python train.py --n_layer=9 --d_model=384 --n_head=6 --n_kv_head=6 --head_dim=64 --d_mlp=1536 --vocab_size=10683 --activation="squared_relu" --norm="rmsnorm" --norm_place="pre" --norm_eps=1e-05 --positions="rope" --rope_base=10000.0 --rope_fraction=0.75 --qk_norm=true --attn_scale=0.149 --bias="none" --tie_embeddings=false --parallel_block=false --extras=["capped logits"] --init="normal" --init_std_qkv=0.0221 --init_std_o=0.0 --init_std_up=0.0221 --init_std_down=0.0 --optimizer="muon_variant" --lr=0.00234 --beta1=0.95 --weight_decay=0.07 --lr_head=0.00571 --warmup_steps=123 --schedule="wsd" --decay_fraction=0.568 --decay_shape="linear" --final_lr_fraction=0.0 --batch_tokens=65536 --seq_len=256 --doc_mask=false --train_tokens=521100000 --steps=7952 --dataset="wikipedia_en"
MLP neurons of a small language model. Each row is named by its layer, matrix (up: input weights; down: output weights) and neuron, and shows model dimensions 320-383. Each number is 50 + 10 x the weight over its row's rms, rounded and kept within 0 to 99.
Before each neuron's rows, "fires before" lists the tokens most often just after its 100 highest values on Wikipedia text that the model never trained on.

fires before: " -", " |", ":"
L5.up929:51 46 47 55 42 54 53 33 31 55 48 42 49 69 55 52 71 57 43 54 65 65 70 43 40 44 51 50 40 51 32 38 51 54 42 33 53 56 39 35 53 30 12 62 43 45 64 65 62 48 33 35 39 52 40 57 46 39 67 41 62 64 64 22
L5.down929:59 59 39 61 46 35 30 59 46 54 24 52 37 43 48 82 45 54 42 64 48 48 57 73 53 56 28 46 37 46 39 55 63 59 46 49 46 45 39 47 61 46 67 43 38 54 55 39 53 53 44 49 42 55 58 63 56 53 65 69 38 48 57 72

fires before: ".", "20", "for", " on", " ", "00"
L5.up259:54 49 42 56 46 66 53 60 52 55 50 48 50 37 39 52 47 56 35 44 43 55 68 56 61 53 42 39 40 40 50 44 46 51 38 58 55 66 58 48 58 49 58 50 57 55 46 44 62 58 40 46 40 45 58 51 35 50 49 45 40 49 75 35
L5.down259:53 44 41 57 44 48 59 41 46 39 45 52 42 29 50 52 47 39 40 39 35 53 53 51 52 53 27 40 35 46 56 54 74 44 36 49 60 55 36 42 53 70 42 48 40 56 61 62 48 38 51 58 42 31 51 50 47 66 48 30 58 46 55 72

fires before: " |", ".", "–", " |\n"
L2.up345:73 62 51 59 47 43 36 37 51 15 53 35 62 59 45 38 41 64 49 61 69 56 60 55 41 51 39 59 49 57 47 62 61 40 59 41 36 55 50 37 63 60 45 54 49 33 36 41 50 59 64 44 68 44 39 75 52 64 33 45 56 40 51 55
L2.down345:72 49 52 53 51 43 45 69 41 70 46 40 56 58 40 69 57 47 53 67 63 59 50 49 57 45 53 80 29 49 52 44 39 39 59 42 45 52 57 54 28 70 37 62 34 40 50 61 52 42 42 54 33 40 37 48 39 57 48 59 37 59 35 40

fires before: "ly", "ally", "ed", " for", "ing", " in"
L5.up1222:48 73 59 48 58 40 53 57 66 49 49 42 49 39 42 42 54 34 52 54 67 41 51 37 39 56 45 61 67 55 62 66 41 31 40 75 54 33 32 58 40 45 51 41 42 47 49 58 42 71 58 51 40 47 49 47 45 29 59 54 34 43 34 63
L5.down1222:63 75 46 55 53 47 49 39 51 50 58 29 64 56 42 60 45 49 40 48 38 57 53 42 41 66 45 56 37 52 66 45 49 29 43 46 40 40 51 42 52 40 54 48 40 62 47 50 61 47 57 49 52 27 37 30 64 44 38 61 36 57 68 46

fires before: " ", " the"
L2.up1389:50 49 44 59 30 51 56 64 49 51 27 81 43 50 49 62 39 64 58 52 61 48 59 60 49 55 44 54 40 54 44 54 58 68 40 44 42 49 49 53 40 46 34 39 52 55 47 48 59 52 55 61 35 50 42 32 38 62 48 54 57 37 52 70
L2.down1389:58 59 50 43 41 40 46 58 54 66 48 51 59 24 37 45 40 46 56 30 61 49 58 47 47 39 39 70 40 58 48 34 37 44 64 51 42 38 67 41 42 59 36 62 61 64 51 48 39 45 71 53 60 49 55 35 30 66 52 44 69 66 59 41

fires before: " |", " (", " ", " /", " life"
L5.up641:54 50 41 51 47 61 61 55 40 63 49 66 51 50 36 51 38 44 47 55 72 53 40 32 56 42 42 63 33 45 44 53 29 53 52 36 42 57 55 45 28 48 67 57 51 46 63 36 59 49 41 72 57 70 62 56 53 39 49 49 42 26 61 35
L5.down641:45 43 55 40 49 59 55 39 46 57 55 57 48 43 56 47 41 54 51 43 48 44 44 49 37 51 50 58 58 61 56 34 53 38 39 60 60 57 33 50 46 52 65 63 43 66 35 57 50 56 65 59 60 44 46 48 42 45 51 44 57 48 53 41

fires before: "5", "9", "4", "2", "3"
L5.up103:36 44 42 49 61 45 62 41 45 49 58 51 39 45 62 36 31 41 38 45 46 60 60 35 51 56 53 64 52 54 49 29 43 57 49 62 41 55 58 27 32 47 48 39 53 42 51 38 31 44 67 46 59 54 54 54 53 62 39 68 64 50 46 50
L5.down103:53 77 47 60 41 47 75 46 56 66 63 61 60 54 60 40 49 24 72 43 41 46 54 44 36 60 62 37 50 40 52 52 38 53 46 59 43 36 44 39 53 51 61 53 25 55 61 44 49 61 43 48 58 52 59 43 43 57 70 73 68 44 59 55

fires before: " the", " he", " a", " they", " example"
L5.up670:66 56 36 64 61 55 42 80 59 55 46 40 56 63 49 40 36 57 53 52 60 41 39 46 47 62 61 43 50 58 52 71 47 49 43 52 37 61 59 40 50 51 47 40 62 43 56 45 30 60 57 56 47 46 40 63 40 48 67 46 44 58 50 40
L5.down670:69 43 51 35 45 57 32 38 66 37 32 50 38 49 64 61 42 52 52 60 43 69 32 47 55 42 44 50 42 67 53 34 57 58 38 54 52 37 43 45 57 63 59 56 46 39 36 41 50 54 43 48 66 56 46 52 36 42 46 44 50 52 46 68

fires before: " |", "%", " (", "°N", " |\n"
L2.up1518:40 48 59 64 48 37 49 40 32 50 46 62 36 43 58 37 40 33 56 34 32 52 40 59 28 57 49 55 68 55 54 49 32 43 36 64 48 58 40 41 54 57 49 66 59 56 53 52 55 38 88 45 69 59 47 50 53 58 50 67 50 55 41 31
L2.down1518:58 62 52 57 49 37 48 53 51 49 68 75 62 66 50 50 73 69 50 49 39 54 64 64 38 35 46 51 51 41 42 47 49 62 48 53 53 45 48 59 46 40 41 55 65 52 55 48 47 42 51 34 36 65 46 54 57 58 38 47 52 38 29 59

fires before: " ", " of"
L5.up607:48 66 30 56 45 46 51 41 53 44 56 56 26 53 49 39 38 47 53 58 53 47 41 53 57 65 50 54 57 45 44 53 49 64 40 64 54 46 53 58 37 47 53 65 44 41 40 33 66 52 52 48 72 66 59 61 39 44 47 52 35 54 57 52
L5.down607:39 55 32 54 48 45 59 47 49 57 60 59 63 41 36 36 47 37 39 46 32 41 51 66 58 27 63 65 36 49 51 46 58 44 44 43 35 46 64 31 48 46 44 73 44 43 44 46 52 64 69 34 45 44 47 62 57 40 54 64 50 54 45 54

fires before: " (", ":", " |", "F", ")\n", "}"
L2.up408:65 32 42 52 43 49 49 38 35 46 45 50 42 50 56 69 65 52 26 51 65 46 42 62 53 56 38 46 41 37 53 43 54 51 37 51 63 34 56 47 51 65 42 62 37 42 53 60 57 58 38 34 40 39 58 64 50 58 47 55 29 35 28 65
L2.down408:32 45 45 45 59 57 34 45 54 53 48 47 50 57 48 48 40 50 49 55 63 50 43 38 55 46 59 25 42 57 47 41 48 59 48 49 44 55 28 50 62 45 37 56 73 59 42 40 69 67 39 50 55 46 46 49 51 62 40 49 62 41 56 48

fires before: "0", "1", "2"
L5.up1101:50 51 45 52 36 43 59 47 58 26 55 70 41 50 61 31 50 48 45 41 49 49 57 44 46 41 53 46 48 31 53 40 41 46 64 64 40 64 52 42 33 51 37 42 43 49 72 38 54 41 41 57 59 61 32 54 67 48 62 44 41 48 36 34
L5.down1101:47 54 73 57 52 57 47 49 47 48 67 50 46 48 48 58 59 52 58 58 50 34 42 61 63 71 34 43 49 55 60 58 58 37 32 38 59 39 61 52 49 50 54 50 38 34 61 41 56 28 47 55 60 34 56 48 46 55 60 51 52 45 57 93

fires before: " ", " |", "."
L2.up1171:60 48 56 55 37 58 44 51 39 44 68 63 63 75 60 39 41 52 51 41 39 57 56 52 57 42 57 54 58 61 42 71 55 33 49 59 52 48 47 45 68 50 42 44 57 52 64 56 56 47 46 56 65 46 34 67 60 52 38 46 57 49 57 55
L2.down1171:57 62 55 54 71 61 43 53 45 51 65 56 42 62 46 48 56 47 42 36 46 61 55 50 39 23 48 64 27 49 55 45 46 50 59 55 49 44 54 50 49 40 42 52 31 63 66 75 57 48 52 58 34 55 48 46 62 58 30 30 55 37 47 59

fires before: " the", " ", " a", " his"
L5.up1444:44 43 66 54 63 47 44 45 51 50 42 48 65 59 49 39 46 50 47 63 41 41 40 44 58 46 47 41 37 60 74 48 55 58 52 54 67 58 38 68 50 40 57 68 61 41 42 52 47 54 40 49 44 47 54 52 54 60 48 60 30 51 49 57
L5.down1444:60 38 46 39 46 49 47 48 61 45 45 56 43 43 50 62 53 50 51 35 39 52 47 43 64 29 63 45 36 72 57 57 36 61 42 57 51 57 40 44 45 51 47 38 67 46 49 51 47 56 51 45 68 37 53 44 65 71 54 38 70 61 29 75

fires before: " ", " —"
L5.up505:26 49 59 42 67 49 41 48 48 56 49 62 46 51 43 48 48 59 52 82 55 44 49 35 29 43 41 57 43 42 45 48 57 56 46 52 49 57 41 58 48 33 34 52 65 51 68 65 47 37 56 38 47 34 68 32 57 67 59 43 51 32 44 48
L5.down505:60 60 39 48 43 46 40 58 89 40 62 47 60 27 59 49 45 44 41 44 53 61 34 72 45 42 50 47 46 55 64 42 49 33 43 54 51 37 56 48 57 43 61 50 41 44 38 52 48 53 50 47 51 56 41 60 48 48 60 37 56 36 73 39

fires before: " ", " of"
L5.up940:24 67 42 53 54 48 48 60 48 58 41 50 55 48 48 33 53 46 41 53 50 55 48 53 45 54 34 53 34 32 64 68 43 50 61 34 45 38 43 66 46 45 68 53 65 51 59 43 58 49 50 55 28 45 57 42 33 48 42 72 79 29 65 47
L5.down940:56 54 40 32 33 48 46 50 51 55 58 35 55 46 54 62 43 50 56 34 35 59 28 36 28 53 57 65 52 49 70 39 43 58 55 34 46 50 49 35 46 49 41 52 42 50 39 52 46 48 48 47 56 57 42 43 58 54 65 40 38 34 52 45

fires before: " |", ")", ")\n", ","
L2.up580:50 39 36 51 44 55 48 38 54 69 34 52 59 48 50 35 49 48 50 52 43 71 34 42 41 59 53 56 59 50 53 46 52 44 47 52 51 55 54 55 31 47 43 53 56 37 29 60 69 45 43 42 60 60 42 65 48 44 61 47 48 36 47 52
L2.down580:51 50 37 40 46 52 49 52 46 53 66 55 45 47 66 49 58 47 53 57 46 42 43 44 41 46 48 60 32 31 54 57 54 53 42 47 57 31 49 54 36 49 58 40 54 56 37 51 51 45 41 54 47 39 38 51 49 73 56 53 55 62 28 32

fires before: " |", " \"", " "
L5.up1003:50 38 44 56 58 53 51 54 51 59 31 72 72 38 49 50 54 67 46 48 52 41 38 49 46 47 54 30 50 55 39 53 57 44 50 41 65 66 37 48 51 31 60 45 51 51 53 39 47 43 39 41 45 61 66 57 46 45 57 43 51 49 53 49
L5.down1003:39 42 38 50 22 54 47 43 63 59 59 64 56 37 55 64 61 41 42 58 24 50 51 53 53 65 46 58 48 57 51 70 50 51 51 44 59 63 60 42 55 65 60 67 47 53 56 26 53 52 45 51 42 32 49 43 45 61 53 54 45 55 54 60

fires before: " ", " |"
L2.up936:34 55 50 47 52 60 76 39 62 43 45 50 41 62 69 45 60 48 45 55 43 69 38 51 52 50 42 51 34 45 59 49 56 52 37 41 33 54 33 55 61 52 37 60 49 51 78 46 85 44 46 43 38 72 49 37 63 54 53 58 65 65 63 38
L2.down936:50 57 33 44 38 61 54 31 44 36 34 65 50 47 42 61 45 70 45 47 63 57 53 57 42 33 58 55 58 37 45 34 50 45 56 32 42 57 44 39 26 54 56 51 37 54 63 58 72 50 47 52 39 45 51 41 46 44 41 44 48 47 46 66

fires before: "\n", "\n\n", " (", ","
L5.up154:68 57 64 57 64 36 22 42 55 46 48 62 45 51 47 37 57 62 44 61 53 62 40 47 60 48 71 50 60 27 36 43 55 47 43 43 47 54 57 31 63 62 53 50 41 61 61 56 30 49 62 51 48 42 56 64 57 56 56 57 31 38 49 49
L5.down154:61 49 50 51 45 59 59 80 49 39 56 54 43 48 41 54 52 42 37 38 44 42 61 45 41 48 46 56 42 67 51 54 62 52 51 57 34 35 34 57 39 44 49 57 55 59 52 43 56 61 34 62 70 59 70 47 38 46 49 31 28 34 43 54

fires before: " by", " as", " to", " on", " at", " in"
L5.up865:62 50 58 36 36 57 41 48 45 59 52 44 42 41 45 39 62 49 44 56 47 34 28 33 65 59 47 47 53 50 45 64 60 31 58 46 48 27 59 71 57 50 52 21 52 66 47 43 48 54 45 55 64 49 51 40 42 37 58 60 51 37 48 42
L5.down865:51 58 63 49 54 51 49 52 64 48 58 64 36 59 40 44 69 54 39 44 41 53 58 60 40 55 54 49 53 51 32 44 52 53 59 49 48 57 38 71 49 61 62 41 39 48 66 61 56 19 45 52 59 48 54 40 40 43 46 45 48 39 51 44

fires before: " (", " /", " ", ","
L5.up1390:52 40 63 29 58 64 39 56 32 58 69 55 53 56 55 37 40 56 40 45 51 37 53 28 73 40 50 59 35 52 60 37 47 51 48 58 53 56 45 50 56 61 60 43 33 55 32 51 42 48 44 57 46 57 47 62 42 64 55 52 45 32 42 50
L5.down1390:51 44 58 62 56 49 53 44 55 50 46 59 71 66 47 46 35 49 50 54 59 43 48 41 65 54 46 42 50 72 31 67 55 36 48 61 64 53 36 42 57 53 63 38 61 44 64 37 78 48 28 52 57 61 56 55 43 45 57 48 43 37 58 54

fires before: " ", " "
L5.up1424:40 54 43 50 61 64 49 39 60 60 47 68 38 56 37 52 42 47 56 55 43 42 40 57 37 61 36 54 64 46 24 63 68 53 42 45 54 40 71 55 39 58 51 46 53 44 55 48 63 43 58 48 46 56 42 49 31 50 54 57 33 50 61 58
L5.down1424:63 58 55 64 45 41 45 47 58 58 56 45 33 40 44 41 42 57 36 51 58 49 53 45 53 39 42 73 55 36 36 62 48 40 58 41 49 58 56 44 61 54 32 50 55 61 51 54 41 46 62 54 47 36 58 48 56 59 58 53 36 54 37 40

fires before: "0", "3", "ires", "2", "ire"
L2.up399:38 52 35 66 64 64 43 54 45 62 61 50 47 47 47 62 59 52 40 48 49 30 51 48 42 41 37 44 65 49 42 60 32 51 63 38 45 43 69 70 50 34 46 52 51 51 49 61 32 37 42 57 41 48 72 50 51 55 51 59 66 60 58 62
L2.down399:39 75 59 59 59 45 50 53 50 47 51 61 57 57 38 57 36 36 57 44 38 39 48 43 49 56 55 43 47 41 48 43 51 54 42 57 53 40 38 57 52 41 40 45 30 38 59 27 55 44 50 43 52 61 40 44 38 39 55 60 69 49 56 41

fires before: " ", " the", " his"
L5.up1256:56 40 55 63 56 30 72 56 65 31 41 50 36 39 35 46 64 47 34 59 43 44 38 54 60 56 35 43 37 23 66 47 45 63 37 41 45 50 41 55 52 50 43 56 68 28 60 57 33 36 56 21 41 64 50 74 51 56 58 53 58 39 58 64
L5.down1256:55 45 62 35 43 49 58 58 58 76 32 53 61 52 64 59 27 61 74 47 42 50 57 53 31 43 64 38 36 49 46 46 53 33 71 51 45 63 44 58 54 48 52 44 66 48 51 58 35 37 52 51 56 61 50 60 48 44 62 40 41 38 40 64

fires before: "ed", "ing", " in", "es", "ual", "ally"
L5.up482:60 68 46 46 81 45 62 54 40 50 40 69 63 43 53 40 37 60 37 53 61 39 64 35 59 47 42 46 70 74 53 51 74 48 47 47 66 63 41 70 31 39 36 54 38 46 67 44 54 66 61 57 45 46 59 35 38 34 57 44 40 50 45 53
L5.down482:48 53 44 51 49 34 54 56 43 57 61 48 40 73 51 37 43 39 36 31 53 38 49 57 54 57 60 45 36 55 59 41 59 39 36 54 63 48 53 57 43 41 53 54 54 67 45 39 27 37 58 46 43 43 71 38 70 38 44 52 48 50 38 62

fires before: "-", "\n", " /"
L2.up487:48 25 48 65 79 31 46 58 44 68 57 47 38 48 54 46 51 51 54 49 53 74 41 39 42 39 54 30 76 60 52 61 63 46 63 37 58 62 38 68 62 50 43 40 60 51 59 45 44 52 41 53 59 55 31 60 50 44 34 51 70 47 38 48
L2.down487:47 38 57 32 68 54 33 52 50 49 35 50 57 40 48 49 66 47 56 48 56 32 50 60 48 42 41 54 54 55 49 28 66 35 60 55 64 49 58 55 58 52 60 41 39 53 31 60 67 47 43 62 54 47 36 64 56 54 54 30 58 57 66 64

fires before: " ", " the"
L5.up5:41 54 61 41 62 65 55 63 60 54 57 63 61 50 39 44 51 33 47 44 53 50 39 28 34 57 63 37 49 44 59 64 45 48 67 46 53 32 42 73 50 49 69 49 53 49 47 59 55 50 38 59 47 54 57 52 48 52 39 48 49 10 50 39
L5.down5:60 32 61 55 47 44 48 58 67 58 58 46 66 43 32 47 61 49 32 46 40 42 31 52 65 31 63 58 43 49 60 35 51 51 44 46 43 52 59 50 43 52 55 73 45 52 50 29 48 47 35 44 54 61 62 38 54 50 52 44 48 54 60 67

fires before: " |", ":", " |\n"
L5.up897:50 46 35 45 49 48 55 54 31 43 46 64 57 49 57 57 52 41 49 62 55 57 43 41 27 52 51 38 47 59 37 47 55 52 42 48 52 39 64 40 42 46 65 53 53 53 23 76 62 62 50 48 34 52 47 62 49 44 50 53 45 47 57 60
L5.down897:49 53 35 54 48 44 45 56 58 67 74 76 62 55 55 52 40 42 59 53 48 63 58 56 56 46 70 59 59 48 45 33 51 70 76 55 38 53 43 42 58 48 48 55 49 34 58 56 61 61 51 57 65 40 41 52 52 63 57 43 52 47 56 51

fires before: " ", " one", " than"
L5.up209:36 47 42 60 49 62 58 35 41 53 69 49 47 18 62 57 35 34 32 60 61 20 61 63 60 51 57 44 60 42 61 48 55 47 52 31 52 53 46 46 58 53 45 59 34 41 47 35 52 45 52 47 41 55 40 36 53 27 43 49 41 39 40 61
L5.down209:75 57 34 40 45 30 43 41 56 45 41 40 54 39 39 61 50 48 46 41 48 66 45 61 57 42 39 38 62 42 49 42 67 55 75 48 66 64 47 58 52 67 52 49 33 59 39 64 53 55 55 48 47 57 45 66 52 52 63 42 38 36 47 33

fires before: ",", " he", " of", " the"
L5.up701:47 60 58 55 59 30 28 49 34 54 37 35 50 55 70 67 69 44 58 50 45 45 53 40 31 49 65 52 36 63 33 53 43 47 55 58 47 70 34 66 64 59 47 51 64 46 72 52 54 61 44 42 66 60 46 62 48 30 51 44 43 38 52 57
L5.down701:37 47 34 48 43 57 36 45 52 50 46 44 43 51 67 34 40 58 60 43 44 57 54 56 56 31 45 45 59 59 56 54 43 64 58 42 29 67 60 63 44 44 51 49 48 52 33 41 50 44 70 45 63 57 52 61 44 63 47 52 44 63 38 76

fires before: ".", "\n", " |", ":"
L2.up633:54 35 40 56 60 44 40 30 38 38 56 40 44 32 53 57 40 54 50 45 48 69 33 41 34 36 46 59 50 42 53 59 44 42 67 46 63 57 62 57 56 57 66 51 56 53 53 50 41 32 41 47 44 58 40 57 45 46 47 42 39 52 46 35
L2.down633:47 45 51 57 75 35 53 51 54 46 45 36 47 59 51 32 57 53 69 48 28 52 50 58 35 52 44 35 65 57 60 41 71 28 46 48 57 33 52 63 47 44 57 40 39 50 48 52 59 48 58 45 64 43 38 52 49 55 43 44 52 57 57 53

fires before: " ", " Platinum"
L2.up1037:48 53 53 33 61 40 57 68 49 50 42 47 46 51 58 35 47 43 62 52 30 58 55 43 52 60 47 26 30 58 58 48 53 50 39 53 46 63 61 50 57 57 25 44 53 53 51 42 56 47 56 50 46 75 65 47 30 27 43 50 47 30 56 49
L2.down1037:59 47 46 59 48 38 37 45 53 68 39 54 48 32 51 43 54 34 49 41 43 43 56 58 43 44 52 29 39 56 55 51 31 27 62 60 44 36 28 48 49 44 48 49 74 53 52 43 59 56 83 48 56 47 48 52 60 49 60 45 59 46 60 51

fires before: " ", " —;", " UEFA"
L5.up999:29 64 55 55 67 49 47 54 48 61 36 52 53 40 58 65 44 54 47 48 57 33 57 48 59 54 47 52 39 47 41 43 51 43 50 39 56 67 49 55 48 59 57 56 30 58 44 48 62 51 40 53 55 40 52 64 33 54 50 39 55 33 32 43
L5.down999:34 50 61 51 44 38 53 48 66 61 58 38 51 37 50 54 49 45 55 33 67 47 56 35 45 57 56 60 46 51 51 55 50 51 44 42 41 48 53 41 55 53 59 47 33 32 42 57 44 68 39 37 63 50 27 54 51 60 50 62 63 27 50 39

fires before: " as", " to", " in"
L5.up95:76 64 67 62 59 54 41 62 52 54 49 65 33 44 50 51 57 51 48 53 62 49 44 47 58 47 57 40 55 31 38 51 61 37 52 49 55 40 50 54 49 26 47 49 42 45 45 38 40 45 39 77 48 52 49 47 45 43 50 37 44 46 44 46
L5.down95:61 51 56 26 47 39 42 47 60 47 41 54 40 50 45 40 50 56 38 37 50 42 39 35 29 33 37 28 58 63 47 38 47 19 62 56 49 60 40 48 57 45 50 54 57 56 58 38 41 61 58 46 39 47 65 51 51 59 29 44 44 64 48 62

fires before: " ", "19", "18", "20"
L5.up1360:59 44 51 39 50 53 65 58 50 65 44 46 44 41 51 44 34 60 39 42 60 46 44 32 31 56 45 41 64 40 54 45 83 60 60 50 39 58 52 64 61 44 56 46 48 49 39 53 65 32 27 47 45 61 45 41 44 53 65 71 54 53 49 48
L5.down1360:47 50 45 53 31 55 56 60 55 54 41 50 54 38 50 44 58 53 58 62 51 67 63 30 52 35 55 62 54 66 45 58 48 50 38 39 62 50 54 40 31 45 70 61 62 62 63 54 47 47 47 57 58 41 45 36 41 54 54 63 37 56 59 67

fires before: " ", "20", "19", " of", " |", ";"
L5.up1173:41 54 52 64 45 56 64 59 32 76 54 54 47 39 31 60 43 41 52 50 64 31 46 49 58 50 35 54 49 56 46 72 57 37 43 57 30 68 57 60 21 61 53 29 45 30 69 43 60 45 50 64 59 70 52 33 45 38 54 56 48 45 69 42
L5.down1173:55 58 47 50 47 31 49 45 68 48 48 38 44 60 49 47 49 55 43 44 43 50 57 61 46 56 54 53 39 56 45 74 61 49 41 40 52 60 60 49 58 63 63 41 63 62 69 53 58 43 46 46 47 44 66 49 52 47 40 53 33 40 54 36

fires before: " in", " on", ")\n", " |", " ("
L5.up751:55 52 54 47 25 44 41 44 55 43 51 48 54 58 57 56 48 55 39 61 48 51 31 59 59 33 42 54 56 58 29 49 55 49 44 48 56 41 53 52 54 54 44 31 48 37 36 50 73 43 56 33 42 58 40 50 63 55 28 51 30 56 51 50
L5.down751:40 45 39 38 36 37 68 66 71 47 65 57 62 39 56 70 49 49 43 56 51 23 45 39 63 68 35 60 45 46 58 58 53 64 68 41 58 45 34 64 45 54 48 36 49 48 52 65 59 40 40 52 48 43 47 51 49 44 37 61 35 40 49 41

fires before: " |", ")\n", " on", " ", " |\n"
L5.up1305:46 52 39 32 40 59 45 43 38 69 45 35 41 52 44 41 49 69 42 57 38 56 74 43 53 59 59 54 27 33 50 50 54 16 55 53 65 67 61 63 42 57 32 59 69 38 49 39 47 32 43 43 52 54 48 50 52 54 48 49 71 54 58 30
L5.down1305:57 46 48 47 56 42 53 47 47 45 49 56 53 48 52 51 39 46 44 47 51 28 45 50 58 33 39 51 51 47 47 44 64 41 48 53 41 54 37 53 58 54 57 50 49 61 56 53 48 48 52 63 39 37 51 55 63 72 46 63 47 62 50 95

fires before: " to", " a", " the", " his", " that"
L5.up898:38 45 45 58 60 55 37 47 51 32 55 46 63 46 59 44 60 38 52 37 73 63 40 59 39 26 44 54 54 71 59 62 61 55 47 65 60 45 42 55 45 41 19 61 42 47 50 63 40 69 31 54 50 58 58 62 48 38 53 52 36 69 36 54
L5.down898:50 33 42 50 58 53 35 32 61 65 67 40 48 33 38 41 47 47 60 42 52 53 60 43 55 55 62 59 47 59 66 63 54 50 54 48 17 47 35 50 64 73 30 51 61 62 51 78 50 54 37 63 53 40 58 43 39 57 54 53 38 51 43 50

fires before: " ", " |", " UEFA", " —"
L5.up550:37 47 76 46 66 60 47 36 55 51 32 55 70 27 64 39 39 45 64 48 40 53 26 46 51 52 36 62 49 56 43 50 51 44 46 46 60 53 49 47 63 38 39 40 48 57 59 50 47 34 39 35 39 37 44 50 34 48 49 51 42 40 43 52
L5.down550:52 61 55 52 60 51 55 58 60 44 49 53 62 37 46 61 43 55 50 47 52 38 42 54 63 39 54 61 31 37 42 53 44 46 54 35 72 30 40 54 44 55 41 56 41 41 55 42 51 43 25 34 65 38 33 38 54 43 59 72 66 41 66 23

fires before: " -", " |", "20", " Aj", " Q"
L2.up35:68 35 37 29 70 61 45 45 56 54 56 70 37 36 42 39 65 55 44 49 56 44 37 53 36 53 38 47 65 58 57 47 61 36 56 60 49 80 43 53 59 63 46 42 66 47 74 56 55 43 36 65 46 32 62 65 46 31 48 56 43 54 54 50
L2.down35:46 52 33 57 46 41 66 59 50 51 54 54 52 38 68 53 60 60 42 47 55 57 62 50 62 39 39 41 56 53 30 61 67 60 47 45 61 43 67 65 43 51 58 62 55 69 41 59 50 76 47 39 46 47 35 48 49 70 54 64 41 45 68 40

fires before: "-"
L2.up810:45 45 51 56 62 25 55 27 47 44 43 69 34 52 51 45 43 67 59 53 59 71 37 33 58 37 56 37 50 49 57 58 44 56 40 42 49 49 34 68 53 44 53 35 42 55 50 50 61 58 27 77 46 62 41 59 43 37 41 51 75 45 51 52
L2.down810:52 37 59 30 43 37 38 57 54 59 18 44 55 36 54 60 46 50 44 64 38 45 39 46 49 52 42 58 61 55 25 59 56 43 47 47 47 77 45 58 42 45 36 47 50 36 52 44 55 49 50 60 54 48 46 60 53 54 29 39 56 55 53 51

fires before: ")", " |", " "
L2.up884:53 40 57 55 36 56 59 52 40 50 49 63 38 60 48 67 68 38 51 72 34 42 53 50 43 56 32 57 60 65 38 37 55 45 63 38 53 53 54 52 68 59 41 45 54 43 51 56 58 42 62 31 46 57 42 61 59 61 56 37 51 54 56 44
L2.down884:66 55 46 42 60 49 59 58 62 41 40 46 38 51 51 53 47 50 41 32 50 53 63 52 48 55 54 52 70 57 38 37 56 43 66 42 29 40 65 40 36 42 54 51 44 62 42 48 60 34 47 35 39 58 29 41 48 57 38 59 58 70 72 65

fires before: ")", " |", " (", "%"
L2.up1068:60 40 63 65 38 59 47 49 43 49 51 41 50 58 60 49 41 58 37 36 46 50 34 49 38 51 59 37 50 71 50 52 44 41 43 42 41 51 54 40 34 61 46 46 75 44 44 46 49 29 55 39 48 64 47 54 58 33 51 41 53 69 53 35
L2.down1068:49 47 35 66 56 55 35 50 52 46 51 51 48 52 57 55 61 56 41 52 52 25 33 35 50 37 34 46 49 39 38 45 65 53 51 39 30 40 52 39 45 51 42 53 51 30 52 33 56 45 44 53 51 56 23 31 45 60 59 68 59 56 65 32